config = dict(
    n_layer=16,
    d_model=256,
    n_head=4,
    n_kv_head=4,
    head_dim=64,
    d_mlp=704,
    vocab_size=2048,
    activation='geglu',
    norm='layernorm',
    norm_place='pre',
    norm_eps=1e-05,
    positions='learned',
    qk_norm=False,
    attn_scale=0.125,
    bias='none',
    tie_embeddings=True,
    parallel_block=False,
    init='normal',
    init_std_qkv=0.0221,
    init_std_o=0.0039,
    init_std_up=0.0221,
    init_std_down=0.0039,
    init_out_by_depth=True,
    optimizer='muon',
    lr=0.0111,
    lr_mult_down=1.5,
    beta1=0.93,
    lr_head=0.00646,
    grad_clip=0.5,
    warmup_steps=200,
    schedule='wsd',
    decay_fraction=0.869,
    decay_shape='linear',
    final_lr_fraction=0.05,
    batch_tokens=65536,
    seq_len=1024,
    doc_mask=True,
    train_tokens=474300000,
    steps=7238,
    dataset='wikipedia_en',
)
MLP neurons of a small language model. Each row is named by its layer, matrix (gate and up: input weights) and neuron, and shows model dimensions 64-159. Each number is 50 + 15 x the weight over its row's rms, rounded and kept within 0 to 99. A neuron's up and down rows have the sign that makes its largest values positive.
After each neuron's rows, "fires on" lists the tokens most often at its 100 highest values on Wikipedia text that the model never trained on; "fires after" lists the tokens most often just before its 100 highest values on Wikipedia text that the model never trained on. A number after a token or word is its count.

L13.gate665:79 50 40 58 52 71 55 29 39 60 24 51 60 62 47 56 64 66 62 70 53 35 60 58 61 32 60 37 63 46 48 23 55 50 59 51 32 73 44 55 62 72 54 69 64 70 62 61 42 34 52 18 33 78 61 50 34 24 57 44 61 50 39 61 82 57 37 39 68 89 45 51 54 44 61 59 42 43 41 48 46 59 30 62 52 36 43 72 45 53 37 55 71 37 68 34
L13.up665:50 45 61 49 25 34 20 49 45 57 60 65 82 58 71 29 32 57 20 77 78 71 66 63 35 49 48 38 48 54 38 49 46 50 73 44 48 38 35 36 53 53 40 56 63 33 48 46 36 26 41 34 47 42 28 35 54 29 48 43 40 17 22 57 42 26 61 27 51 68 67 48 65 65 59 50 67 27 43 48 49 30 74 48 30 50 51 71 40 53 39 80 42 33 52 53
fires on: " " 83, " his" 5
fires after: " the" 25, " his" 14, " a" 9, " The" 7, "s" 6

L10.gate390:71 58 41 44 45 44 60 51 26 61 49 56 44 70 65 58 32 69 58 47 25 52 70 28 30 36 31 38 78 36 31 20 49 50 38 63 70 64 57 61 30 61 44 40 74 00 49 66 52 44 59 50 51 52 53 27 47 74 33 49 67 29 70 23 40 35 89 50 78 73 70 67 35 70 50 60 56 32 19 37 56 48 48 25 47 39 28 42 59 70 55 54 50 58 42 40
L10.up390:50 52 40 62 29 31 57 59 13 52 40 60 67 47 41 41 27 70 59 53 47 33 60 51 33 44 59 52 40 80 36 41 62 64 44 42 39 79 29 57 75 45 56 27 71 34 45 53 32 69 67 68 21 36 52 46 46 58 26 33 44 38 44 55 27 33 81 35 68 54 42 43 56 58 39 57 69 24 48 59 69 34 30 63 20 40 62 41 50 36 36 36 44 39 51 32
fires on: "ist" 20, "d" 14, "ic" 9, "ing" 9, "ish" 7, "ly" 7
fires after: "or" 14, "d" 12, "ff" 10, "min" 10, "l" 7, "s" 5

L10.gate438:30 49 27 48 37 54 61 31 63 49 51 23 62 68 43 61 37 58 75 74 62 59 84 40 55 32 35 41 56 53 62 59 47 68 52 57 54 41 60 41 45 43 40 49 56 69 87 47 62 37 61 47 60 50 71 37 23 51 68 60 53 54 59 43 70 42 35 46 75 66 47 62 53 41 28 55 62 47 37 57 69 58 23 24 34 27 50 66 68 53 34 71 71 36 29 46
L10.up438:53 43 26 74 37 78 51 29 46 47 31 59 67 63 45 45 40 51 43 54 55 72 63 49 55 25 20 58 54 73 45 63 66 40 06 55 43 76 51 35 55 67 38 67 26 49 55 71 33 79 60 38 58 23 53 59 52 68 59 36 40 35 38 61 61 77 46 34 57 72 68 53 35 87 38 64 35 71 44 50 63 43 47 41 59 39 36 61 31 50 42 43 62 55 23 49
fires on: " " 58, " in" 24, " of" 4
fires after: " the" 39, " an" 15, " a" 10, " his" 8, "s" 4

L10.gate250:52 63 57 42 36 59 52 46 24 31 49 41 53 56 70 15 67 44 10 58 64 57 54 45 85 59 47 67 66 33 64 32 75 56 37 38 51 56 51 54 42 34 11 58 22 36 57 43 43 37 46 33 40 56 48 56 54 26 24 34 56 37 32 43 58 27 57 71 35 55 31 31 34 65 43 52 80 27 45 44 25 27 36 73 40 51 60 51 31 38 52 52 40 26 42 53
L10.up250:46 89 22 53 39 48 49 28 19 53 20 21 53 79 46 47 47 46 60 68 66 50 92 43 45 30 43 52 76 47 25 57 49 41 56 33 48 70 53 80 34 46 44 40 57 70 62 43 25 36 28 64 55 29 39 75 59 56 46 41 56 31 63 32 55 38 54 24 36 29 39 38 60 47 45 64 34 66 36 47 48 54 62 42 35 23 62 23 62 62 49 28 36 36 58 65
fires on: " " 34, "ro" 14, "al" 11, "sh" 4
fires after: " an" 51, "c" 10, " tr" 9, " fa" 5, " Car" 5, " Mor" 4

L4.gate94:57 34 82 52 49 61 35 32 53 39 61 65 48 48 69 56 45 60 60 63 27 45 73 71 42 37 64 37 58 28 31 48 44 60 62 23 32 54 43 78 47 68 33 32 58 56 22 60 36 74 63 51 57 49 66 45 33 52 63 24 62 37 59 41 61 69 55 77 53 26 51 69 56 63 57 50 56 59 46 58 59 49 39 46 46 13 38 50 38 46 48 60 31 53 46 23
L4.up94:60 29 59 51 66 41 62 26 47 33 46 79 78 43 73 69 53 60 59 81 24 66 38 53 54 36 31 44 64 44 39 56 56 37 39 21 47 63 65 83 55 69 41 23 70 56 30 62 42 36 50 82 45 63 63 61 57 70 57 37 56 31 53 62 63 63 51 96 45 03 40 54 39 68 50 48 61 67 42 36 50 23 43 37 49 19 31 45 25 48 53 42 42 67 45 64
fires on: "\n" 83, "\"" 7
fires after: "\n" 83, "s" 5

L7.gate156:56 51 73 49 42 36 59 39 48 36 61 46 73 35 62 53 58 62 29 35 34 74 27 44 51 70 47 33 38 25 67 51 51 54 64 47 53 36 49 35 60 40 42 41 29 74 35 34 30 62 62 67 32 41 45 47 41 50 55 55 25 77 64 36 52 33 47 30 31 32 19 66 39 42 32 54 33 62 58 64 53 16 44 48 61 59 66 39 74 75 45 80 65 57 66 32
L7.up156:68 36 69 51 22 31 59 59 24 42 57 45 42 49 66 28 71 99 45 41 39 34 55 40 94 52 37 52 75 61 55 57 38 45 22 44 45 68 44 74 58 50 63 51 27 78 46 60 33 40 31 34 67 65 59 68 54 63 37 58 36 40 41 40 47 39 37 56 31 38 24 44 46 66 55 46 69 58 50 38 68 53 47 32 70 34 78 69 72 64 72 74 54 32 59 19
fires on: "n" 45, "s" 16, "te" 8, "le" 4
fires after: " " 48, "-" 40, " re" 4

L12.gate607:47 68 59 68 63 75 40 44 38 48 45 08 64 59 41 36 29 35 43 14 47 33 67 53 51 56 48 61 15 54 59 60 59 37 38 44 47 61 62 33 58 49 41 39 58 38 60 71 65 38 43 19 60 59 31 47 32 78 58 43 57 32 32 55 34 39 71 68 49 64 69 55 43 60 77 55 34 62 57 62 44 61 38 48 53 42 47 37 50 59 61 52 47 56 37 32
L12.up607:53 65 53 48 61 59 53 47 45 61 45 50 78 58 73 69 50 40 50 24 38 41 68 44 17 78 50 65 73 56 61 43 40 25 55 39 57 45 45 68 60 59 66 70 54 64 81 28 45 77 55 65 38 35 65 45 37 67 13 49 50 61 66 58 64 32 74 45 33 57 43 33 47 53 49 54 50 64 45 40 57 42 47 53 59 43 46 48 48 29 26 38 79 62 53 63
fires on: "e" 22, "al" 10, "in" 6, "re" 5, "y" 5, "ing" 5
fires after: " St" 20, "th" 17, "s" 7, "S" 5, "T" 5, " Th" 4

L4.gate640:54 36 41 46 78 35 00 71 71 54 61 62 53 16 46 67 34 38 59 79 70 51 64 52 60 48 50 30 75 58 44 38 44 35 55 59 53 53 71 49 41 70 26 74 25 54 32 59 41 33 39 48 41 33 38 38 26 47 48 65 53 60 48 31 42 58 54 37 62 29 64 44 42 63 44 39 80 49 37 57 47 46 27 54 57 44 41 43 16 49 66 59 48 41 44 51
L4.up640:60 55 62 53 34 62 41 43 50 27 61 63 39 42 45 71 83 34 30 80 45 44 34 73 65 31 56 58 25 66 32 07 52 54 22 47 47 39 54 39 75 46 42 06 45 43 49 47 45 50 38 61 32 44 55 44 59 62 52 53 38 40 53 67 65 37 61 71 46 42 76 51 44 39 62 49 18 59 60 61 41 51 39 34 39 40 35 56 62 44 49 46 43 39 45 44
fires on: "==" 87, "\n" 8
fires after: "\n" 72, "s" 9

L4.gate179:60 36 60 37 60 51 43 44 59 28 56 44 45 41 37 34 39 55 75 58 42 59 75 38 39 45 71 64 61 73 44 45 35 42 33 48 65 53 56 48 53 66 36 32 50 49 59 32 53 29 51 81 71 48 65 50 63 76 62 28 33 62 63 47 30 54 52 89 55 59 58 45 85 86 56 47 37 63 48 45 61 65 56 68 53 51 37 40 40 56 60 38 55 35 52 47
L4.up179:84 23 60 25 47 65 56 69 09 52 54 49 57 52 56 45 59 61 57 60 27 53 53 56 51 79 50 61 65 47 25 53 54 25 38 50 60 69 48 64 54 71 65 46 39 67 43 41 55 59 49 59 65 57 58 75 51 51 59 17 32 64 60 36 43 67 48 62 67 39 44 54 54 42 65 47 44 61 43 47 14 37 44 38 68 66 17 12 66 82 55 50 52 30 41 43
fires on: "\n" 63, " is" 17, "=" 4, " the" 4
fires after: "\n" 46, ")" 8, "." 6, " ==" 5, "==" 5

L5.gate56:53 41 27 49 20 66 60 64 45 65 46 46 55 55 41 41 77 43 78 35 26 54 47 52 47 52 60 26 26 63 56 44 73 73 87 70 42 53 52 69 46 32 67 50 58 56 83 54 56 66 33 49 48 46 25 53 70 70 44 49 51 51 60 70 53 54 33 53 26 57 32 57 68 33 59 68 38 53 34 90 56 35 52 66 68 36 34 64 67 45 43 67 49 45 40 59
L5.up56:49 42 59 52 10 58 23 47 86 80 48 28 43 44 72 36 31 51 43 38 10 30 41 38 19 36 19 45 75 33 39 58 27 65 37 53 56 50 28 58 51 61 33 61 51 60 43 35 77 45 57 62 52 54 74 59 64 34 67 49 52 44 58 59 43 45 50 60 60 52 51 73 24 48 60 52 57 43 65 66 67 49 69 54 65 31 52 53 31 43 58 59 15 68 51 59
fires on: "ed" 27, "T" 12, "L" 7, "un" 5, "C" 4, "M" 4
fires after: " M" 21, " m" 15, " S" 7, "S" 7, " A" 6, " P" 5

L2.gate539:29 52 61 67 65 47 44 60 68 50 53 69 46 49 33 65 57 21 66 16 40 42 68 74 66 51 56 59 16 55 43 49 18 35 38 46 53 72 30 46 51 42 49 24 16 66 50 76 67 34 45 69 44 47 27 17 48 77 54 46 19 50 66 19 35 50 53 47 54 47 39 34 45 79 54 63 57 67 60 53 50 60 50 52 60 55 83 61 55 41 43 58 47 52 50 48
L2.up539:42 93 55 77 70 62 38 51 63 38 45 62 68 51 28 54 42 22 68 35 29 54 55 72 61 80 45 35 38 40 56 44 55 63 33 32 46 46 46 47 69 16 34 36 50 40 47 42 67 37 50 48 45 55 47 44 46 51 31 84 42 45 49 48 69 34 43 45 50 38 43 19 47 63 50 56 39 70 46 80 58 27 51 46 67 62 79 55 42 43 70 66 56 39 34 50
fires on: " D" 98
fires after: " |" 27, "-" 16, "|" 7, ";" 5, " the" 4

L7.gate276:74 35 57 39 40 33 68 57 67 66 72 49 45 42 24 45 49 37 54 51 35 34 73 34 44 27 55 26 30 38 52 58 54 60 22 52 38 49 45 74 61 59 40 38 52 35 47 30 54 70 81 63 24 65 83 56 56 50 75 80 62 61 64 44 67 59 49 70 43 26 53 46 52 31 47 34 31 51 31 38 68 73 43 62 47 41 57 66 57 78 56 34 50 14 36 52
L7.up276:43 44 55 71 73 34 25 38 42 50 58 82 77 22 64 60 37 44 57 63 38 51 57 53 55 75 20 52 52 29 60 48 45 52 78 46 29 60 33 49 72 52 53 61 35 59 31 44 45 26 32 61 64 35 38 25 72 43 63 22 40 38 18 45 42 71 60 42 38 48 49 83 39 61 45 41 65 36 72 39 46 32 60 22 44 45 53 69 30 42 59 79 31 32 58 37
fires on: "\n" 100
fires after: "\n" 100

L5.gate629:67 58 54 44 41 49 59 66 51 41 52 60 74 36 21 33 46 79 53 62 60 58 56 71 52 58 42 43 29 57 51 43 47 38 68 24 26 34 66 65 57 15 37 50 54 58 80 60 63 36 70 77 45 57 50 56 29 50 31 50 47 44 60 68 72 46 61 65 42 48 33 41 53 63 50 39 41 38 62 58 67 07 34 36 45 46 22 44 57 45 38 48 86 32 36 42
L5.up629:66 70 63 45 34 61 69 51 75 32 55 59 71 49 37 54 75 72 26 56 21 50 47 45 40 52 64 56 37 65 41 64 63 28 69 56 27 61 54 35 40 62 57 63 62 47 60 33 34 66 74 28 41 43 24 51 49 51 68 23 58 42 50 70 52 79 50 29 52 74 57 69 71 50 44 60 44 33 69 40 36 38 72 65 20 42 23 52 47 43 31 44 37 57 47 52
fires on: "u" 29, "ki" 27, "ji" 16, "ka" 7, "wa" 5
fires after: "u" 26, "z" 21, "s" 10, "i" 6, "k" 4

L12.gate3:40 56 55 56 55 32 26 65 60 73 41 58 74 47 59 48 48 87 55 30 84 45 42 47 69 68 59 59 71 38 30 52 51 47 34 29 38 41 69 59 39 27 44 61 26 46 42 62 25 40 40 57 41 40 45 37 42 62 56 64 61 40 48 47 43 84 50 47 50 25 58 37 17 55 67 40 38 66 63 50 50 45 53 62 38 42 33 25 88 40 54 37 66 48 49 49
L12.up3:69 44 54 67 68 42 36 55 45 33 58 41 44 47 72 44 41 41 35 58 38 80 28 45 42 42 35 14 47 55 30 32 78 88 43 35 80 46 37 52 49 56 19 44 47 31 67 67 43 35 54 29 67 73 52 42 72 36 36 42 62 67 61 73 66 54 31 18 62 65 41 59 37 68 44 45 70 37 33 24 64 46 37 74 49 55 43 36 71 71 41 53 58 53 55 44
fires on: "g" 38, "p" 15, "c" 10, "u" 7, "s" 6
fires after: "n" 19, "er" 15, "en" 11, "op" 6, "im" 6, "mer" 5

L5.gate617:56 53 42 40 56 36 57 52 49 47 54 80 55 48 58 55 61 59 71 86 37 49 52 47 48 48 59 48 67 45 61 56 22 47 44 23 65 41 42 69 54 66 28 60 44 30 59 52 40 35 58 36 56 54 32 66 35 71 46 36 50 43 54 82 62 43 41 69 41 68 46 50 42 28 79 22 14 53 52 35 51 57 41 53 43 66 42 67 49 36 30 44 34 37 66 48
L5.up617:52 66 32 51 39 62 43 52 55 60 52 64 38 38 41 17 50 70 27 28 71 58 44 32 51 49 58 62 15 42 78 50 66 72 58 49 42 49 45 48 56 75 59 79 05 54 55 30 59 53 36 45 38 52 60 57 52 32 45 43 45 29 66 64 48 36 71 36 77 38 28 40 66 66 56 70 65 52 40 50 58 58 42 62 51 58 63 47 34 32 26 51 59 44 57 66
fires on: " and" 51, "," 25, " so" 9, "." 4
fires after: "," 59, "s" 13

L10.gate10:81 40 34 15 60 55 37 25 32 54 61 39 61 72 53 53 25 32 44 27 51 16 45 58 58 48 42 63 54 46 32 62 64 47 69 42 51 49 31 46 64 36 18 61 68 49 19 73 53 73 65 70 59 50 63 28 68 78 62 34 00 50 55 64 21 28 58 64 48 71 71 52 28 58 48 52 44 48 40 68 56 48 61 51 53 65 29 73 47 18 50 42 61 59 60 36
L10.up10:62 55 75 57 66 52 58 64 86 66 58 24 76 82 48 40 50 78 43 21 37 41 29 35 61 24 35 44 38 55 56 65 52 19 46 26 58 58 47 53 63 37 38 39 55 46 51 20 59 55 57 73 29 53 45 39 42 87 52 56 50 43 57 48 44 59 54 71 58 41 84 61 58 43 58 60 51 85 26 61 47 47 51 25 43 40 54 42 42 18 48 34 76 64 64 72
fires on: "a" 17, "o" 12, "or" 11, "y" 10, "t" 7, "e" 6
fires after: "w" 23, "le" 21, " w" 10, "hi" 6, " W" 6

L4.gate528:63 28 50 42 43 72 52 68 60 71 36 52 47 52 26 66 34 29 59 56 44 56 48 48 65 89 60 67 30 27 41 48 53 61 56 53 44 62 51 45 65 58 46 13 26 62 43 73 28 58 65 25 60 57 31 59 60 47 53 47 37 44 55 26 56 32 68 65 62 32 38 31 50 74 66 58 68 62 48 29 68 59 80 46 46 36 55 43 50 35 32 21 34 58 23 71
L4.up528:54 33 73 52 61 47 56 64 71 32 66 52 60 35 26 52 55 19 54 53 40 58 63 53 45 66 31 65 49 37 43 70 38 57 60 64 35 58 47 39 72 42 73 46 46 44 37 27 46 53 68 14 79 27 30 37 72 51 52 45 39 67 34 36 55 35 59 57 61 44 46 41 41 80 58 37 59 75 47 40 54 59 66 42 59 30 65 66 40 61 37 40 33 26 60 64
fires on: "all" 27, " G" 21, " Ga" 17, " Total" 11, " Val" 8, "al" 6
fires after: " |" 29, "|" 7, " Ch" 6, " c" 4, " C" 4, " Qu" 4

L7.gate468:45 38 43 44 18 52 54 57 38 55 80 53 51 70 91 45 40 35 49 67 52 51 57 50 32 51 43 32 54 45 34 64 61 24 48 69 33 40 41 67 37 62 52 64 24 71 51 34 37 41 46 50 76 46 46 41 56 46 38 65 20 66 52 71 18 43 46 38 74 73 06 47 32 52 49 80 74 37 48 49 62 26 43 34 22 64 63 57 64 59 57 67 75 50 71 40
L7.up468:57 44 38 68 44 70 33 54 63 53 53 49 74 72 65 41 44 52 33 55 30 16 49 42 32 54 24 64 80 66 54 40 33 48 52 30 61 59 45 52 62 36 40 44 35 73 40 24 58 46 34 58 56 37 28 50 84 33 59 63 42 71 57 44 34 53 40 41 30 55 50 42 44 58 31 31 62 43 44 41 47 37 50 50 39 61 44 65 48 43 93 67 54 59 49 29
fires on: "p" 16, "ur" 11, "se" 10, "b" 10, "n" 10
fires after: " re" 22, "D" 16, " d" 16, " de" 10, "-" 7

L12.gate476:63 56 64 68 56 55 55 32 58 32 52 51 39 63 19 24 60 43 45 67 40 41 51 50 63 65 48 50 70 58 56 23 42 68 50 20 48 35 73 54 55 73 48 45 69 67 36 55 46 33 51 44 67 56 44 72 55 63 32 58 61 39 40 50 65 24 41 24 53 16 33 34 34 47 61 68 64 70 36 74 39 28 60 44 33 33 76 34 49 65 73 62 45 56 42 54
L12.up476:49 60 42 38 47 65 45 12 64 68 51 58 42 39 58 73 74 53 40 36 34 59 54 52 37 55 48 35 56 43 38 55 54 31 77 75 49 45 34 55 36 83 42 42 38 66 64 26 30 35 23 48 28 46 60 34 66 69 64 23 43 54 52 32 55 42 25 30 67 53 70 35 40 65 46 73 71 45 38 22 53 60 64 72 29 50 67 61 67 42 51 41 58 35 41 58
fires on: " " 33, "ad" 10, "t" 8, "n" 5, "ro" 5
fires after: " an" 42, "c" 14, " An" 12, " con" 6, "an" 4

L13.gate293:41 56 65 60 37 29 32 45 78 48 69 53 43 57 34 37 51 67 75 51 66 68 34 39 88 73 31 52 28 39 26 71 56 80 71 36 30 60 20 56 56 22 57 40 37 78 65 34 77 52 46 50 63 54 55 24 81 78 60 38 53 38 48 48 24 53 57 72 37 45 41 42 55 16 29 64 51 40 50 47 66 23 23 36 68 42 34 45 45 47 57 64 54 42 49 08
L13.up293:56 77 25 43 42 63 39 43 58 27 48 77 43 40 54 59 51 65 39 43 70 63 33 29 62 43 39 43 43 25 46 67 33 71 42 37 41 63 38 41 42 56 54 30 44 52 65 60 58 45 59 36 63 54 48 42 56 80 62 56 30 42 64 20 32 55 71 38 61 48 28 69 74 35 61 72 65 57 60 51 55 58 30 53 38 54 55 45 63 91 48 49 29 59 71 40
fires on: "A" 62, " A" 14, " a" 10, " de" 7
fires after: "\n" 46, "." 14, " \"" 5, "==" 5, " " 4

L2.gate379:34 56 25 43 56 21 60 72 54 62 68 38 42 43 22 53 48 47 31 62 71 61 48 57 66 42 64 74 49 73 37 50 37 56 46 56 49 55 32 41 43 48 50 35 20 82 78 56 46 47 60 56 79 74 52 44 72 56 42 42 59 64 80 42 52 24 38 50 26 48 39 55 37 47 39 60 49 62 49 44 18 75 41 40 56 57 99 63 23 14 09 60 27 32 35 45
L2.up379:58 37 66 51 35 37 76 55 54 37 58 46 40 60 43 21 71 25 35 31 64 58 66 64 46 76 47 48 49 36 60 49 29 70 55 69 37 61 53 76 50 28 50 69 55 66 49 59 39 42 76 53 46 36 49 58 84 73 36 58 50 61 46 64 36 36 70 37 57 65 68 43 35 35 33 38 46 47 26 23 26 43 43 38 75 48 80 57 26 25 69 44 78 60 24 58
fires on: " −" 36, " +" 24, "−" 19, "---|---|---|---|" 16, ")." 4
fires after: " |" 58, " (" 16, "---|---|---|---|" 6, "|" 5, "|---|---|" 5

L10.gate584:67 52 72 69 57 59 43 49 65 57 45 77 35 67 30 11 30 58 44 44 53 55 52 47 56 21 41 48 45 40 20 28 56 37 51 70 53 29 55 42 53 40 42 43 56 47 43 62 58 27 28 39 43 92 57 59 57 75 43 39 69 49 58 69 28 58 74 21 48 33 56 52 30 54 61 49 60 66 18 42 50 29 33 51 60 11 30 44 59 68 36 70 64 51 54 18
L10.up584:40 63 42 76 65 49 33 43 68 35 73 83 41 53 45 55 62 15 28 34 30 42 39 52 55 54 50 86 59 53 48 36 63 55 54 49 68 43 51 27 30 43 48 58 55 51 28 78 22 48 56 63 31 73 47 42 37 85 55 41 58 13 27 59 41 28 61 70 67 60 59 43 49 53 57 74 27 41 51 31 55 34 41 33 52 65 53 48 45 48 35 40 62 36 55 31
fires on: "s" 37, "ad" 8, "en" 7, "d" 6, "iz" 5
fires after: "s" 31, "c" 10, "ro" 4, "d" 4, "and" 4, "is" 4

L13.gate427:16 42 38 80 43 58 44 52 52 74 72 57 64 33 33 37 53 32 52 57 57 60 41 75 47 42 48 59 49 37 44 46 68 43 56 62 49 23 85 76 68 75 69 66 56 29 38 48 56 65 56 62 48 39 53 03 72 66 55 60 57 31 22 67 38 51 47 47 40 38 80 55 32 42 61 61 26 29 53 62 37 52 32 33 56 25 46 48 74 44 37 65 52 45 68 46
L13.up427:48 76 64 19 49 65 38 68 71 58 64 41 56 35 64 51 30 61 53 37 49 29 74 57 70 51 59 59 75 16 53 50 55 41 71 42 63 27 42 38 47 48 70 60 74 28 56 14 45 74 70 51 37 59 45 63 44 86 39 60 45 38 55 35 41 47 41 61 39 51 71 49 46 67 39 37 80 48 43 56 33 28 42 46 71 38 75 34 42 58 55 50 53 64 58 54
fires on: "\n" 35, "n" 7, "-" 6, " 2020" 4, ":" 4, "on" 4
fires after: " |" 27, "-" 15, " Ho" 8, " the" 6, "|" 4

L10.gate371:44 28 36 26 64 41 48 48 40 19 40 63 37 47 42 42 40 40 61 42 83 29 48 45 60 26 52 58 32 45 44 43 45 40 54 60 60 40 38 56 62 41 56 72 72 57 45 19 52 31 07 26 33 57 41 54 59 35 34 52 67 58 43 47 58 64 46 52 56 41 27 65 57 45 61 54 17 47 70 60 38 45 34 59 37 25 55 80 54 78 30 66 50 77 25 46
L10.up371:51 69 54 84 57 60 25 44 38 53 64 50 76 56 55 31 79 38 39 42 29 36 70 44 41 50 65 38 68 71 55 49 69 31 39 64 49 69 52 54 40 52 35 32 51 50 55 63 09 36 34 43 54 49 37 45 55 40 55 64 43 52 48 48 45 58 17 57 51 46 62 38 55 02 62 55 46 62 52 38 81 54 40 49 54 28 56 61 32 56 59 29 51 44 35 45
fires on: "s" 27, "ad" 11, "p" 10, "ce" 9, "ent" 6, "d" 6
fires after: "s" 42, "ci" 23, "cu" 8, "es" 6

L7.gate464:48 43 61 69 61 50 43 49 46 68 58 61 50 45 55 42 46 42 25 42 58 32 47 60 55 10 44 52 27 43 65 48 51 37 39 33 55 52 60 67 50 63 34 39 57 24 58 60 47 46 59 38 69 65 42 36 35 58 67 66 61 60 48 62 36 56 40 70 31 74 43 33 28 62 46 23 39 44 39 29 34 55 19 35 16 49 32 62 23 36 46 54 51 43 49 56
L7.up464:37 54 57 30 66 23 28 58 59 71 61 77 32 58 51 29 25 34 25 78 27 57 55 29 68 49 73 49 41 67 63 41 40 68 49 49 85 02 52 75 65 42 63 32 41 52 45 41 48 99 58 32 49 58 49 52 44 43 26 56 26 51 40 55 50 39 64 28 57 64 47 39 56 69 30 52 58 32 38 58 26 38 67 34 43 39 68 46 65 62 62 51 84 61 38 41
fires on: " and" 46, "\n" 35, "us" 14
fires after: "," 47, "\n" 27, " ca" 13, ";" 4

L10.gate241:43 39 38 48 46 59 70 21 47 66 45 26 51 57 26 44 52 45 47 23 63 51 46 73 40 64 15 51 50 47 70 52 83 43 62 53 25 62 49 28 41 36 40 61 67 66 54 42 54 55 56 14 33 55 83 72 27 58 77 57 48 49 75 58 51 40 54 47 56 62 40 48 68 19 55 48 21 54 28 63 48 64 37 38 43 43 66 49 55 54 33 66 49 60 32 40
L10.up241:69 46 44 72 48 45 68 68 61 41 43 29 31 60 66 40 78 35 48 29 17 65 44 47 25 71 43 55 30 67 39 47 60 40 39 67 61 35 59 42 40 59 80 28 67 50 31 70 45 27 33 47 76 66 58 42 46 29 49 42 59 30 57 66 53 62 63 35 27 52 25 27 44 68 30 24 95 25 44 68 43 59 49 56 50 56 47 75 75 34 57 62 27 73 53 44
fires on: "er" 56, "pi" 8, "ip" 4, "en" 4
fires after: "s" 34, " north" 10, "th" 10, " West" 8, "west" 7, "east" 6

L9.gate23:46 37 49 55 54 49 39 42 60 97 57 60 51 21 57 67 38 49 57 78 52 45 51 54 56 59 63 48 82 28 36 36 62 75 73 20 59 34 56 42 29 47 33 40 37 29 13 35 49 49 33 54 28 63 64 31 16 37 36 49 64 61 45 41 52 61 58 66 60 82 60 34 51 42 39 59 55 53 56 51 56 69 42 71 30 43 63 52 28 57 48 52 45 67 24 49
L9.up23:76 44 39 70 68 82 55 45 51 40 47 52 77 47 48 44 55 46 55 65 31 58 36 51 65 48 16 65 11 68 63 22 49 76 24 63 46 45 83 45 49 47 39 24 48 30 44 28 53 47 64 77 72 33 58 48 65 45 36 43 44 53 59 36 63 77 24 28 07 29 44 52 34 47 51 43 36 47 24 58 54 72 51 59 66 58 42 93 60 38 47 57 34 63 72 42
fires on: "er" 68, " |" 10, " W" 5, "he" 4, "ic" 4
fires after: "s" 26, " West" 12, "d" 9, "th" 8, " R" 6

L7.gate682:37 41 58 54 55 19 53 40 71 42 68 49 68 52 59 39 47 51 48 48 35 40 54 42 68 41 35 57 24 38 33 59 17 58 68 33 58 53 72 74 74 18 37 48 43 71 48 53 80 49 75 57 35 61 27 57 46 51 73 54 58 15 55 65 43 68 43 49 26 67 50 32 57 10 77 56 50 59 27 71 57 72 24 41 45 89 32 53 47 63 70 77 49 53 67 45
L7.up682:66 58 55 66 58 51 28 58 62 31 99 45 44 26 60 44 41 21 61 59 73 51 44 50 67 56 41 40 39 58 58 65 56 39 69 43 54 49 52 39 35 56 37 44 46 57 62 62 45 37 51 63 29 66 42 65 64 33 70 60 39 31 28 53 45 52 50 39 71 61 33 49 76 42 20 41 58 70 49 76 39 90 29 56 56 72 48 39 30 69 47 68 64 28 37 36
fires on: "," 87, ":" 6, " as" 4
fires after: "s" 40, "ers" 5, " album" 4, " such" 4, "ies" 4

L11.gate190:55 32 59 54 60 67 40 73 39 51 40 23 52 39 52 64 39 43 93 54 53 49 36 29 75 56 46 48 63 33 70 72 58 32 52 41 39 29 18 67 69 60 32 43 65 43 40 39 57 58 35 53 48 70 45 31 44 57 50 66 60 61 79 43 25 39 04 61 63 64 33 43 47 44 39 60 56 48 28 32 73 43 08 49 62 52 68 57 35 61 44 35 48 26 62 41
L11.up190:38 54 78 62 59 64 70 65 52 64 50 41 44 23 63 53 43 51 43 41 44 40 53 36 42 39 26 28 39 48 49 55 14 68 49 39 32 69 52 64 44 37 35 35 39 38 44 53 78 65 38 50 37 40 45 71 16 58 45 39 58 36 34 53 64 64 55 51 66 70 38 50 55 47 79 61 68 47 56 58 50 59 23 65 33 45 37 74 72 89 51 65 54 46 58 62
fires on: " E" 46, "e" 36, "E" 18
fires after: " " 33, " |" 11, "." 10, "\n" 10, "==" 8, "," 6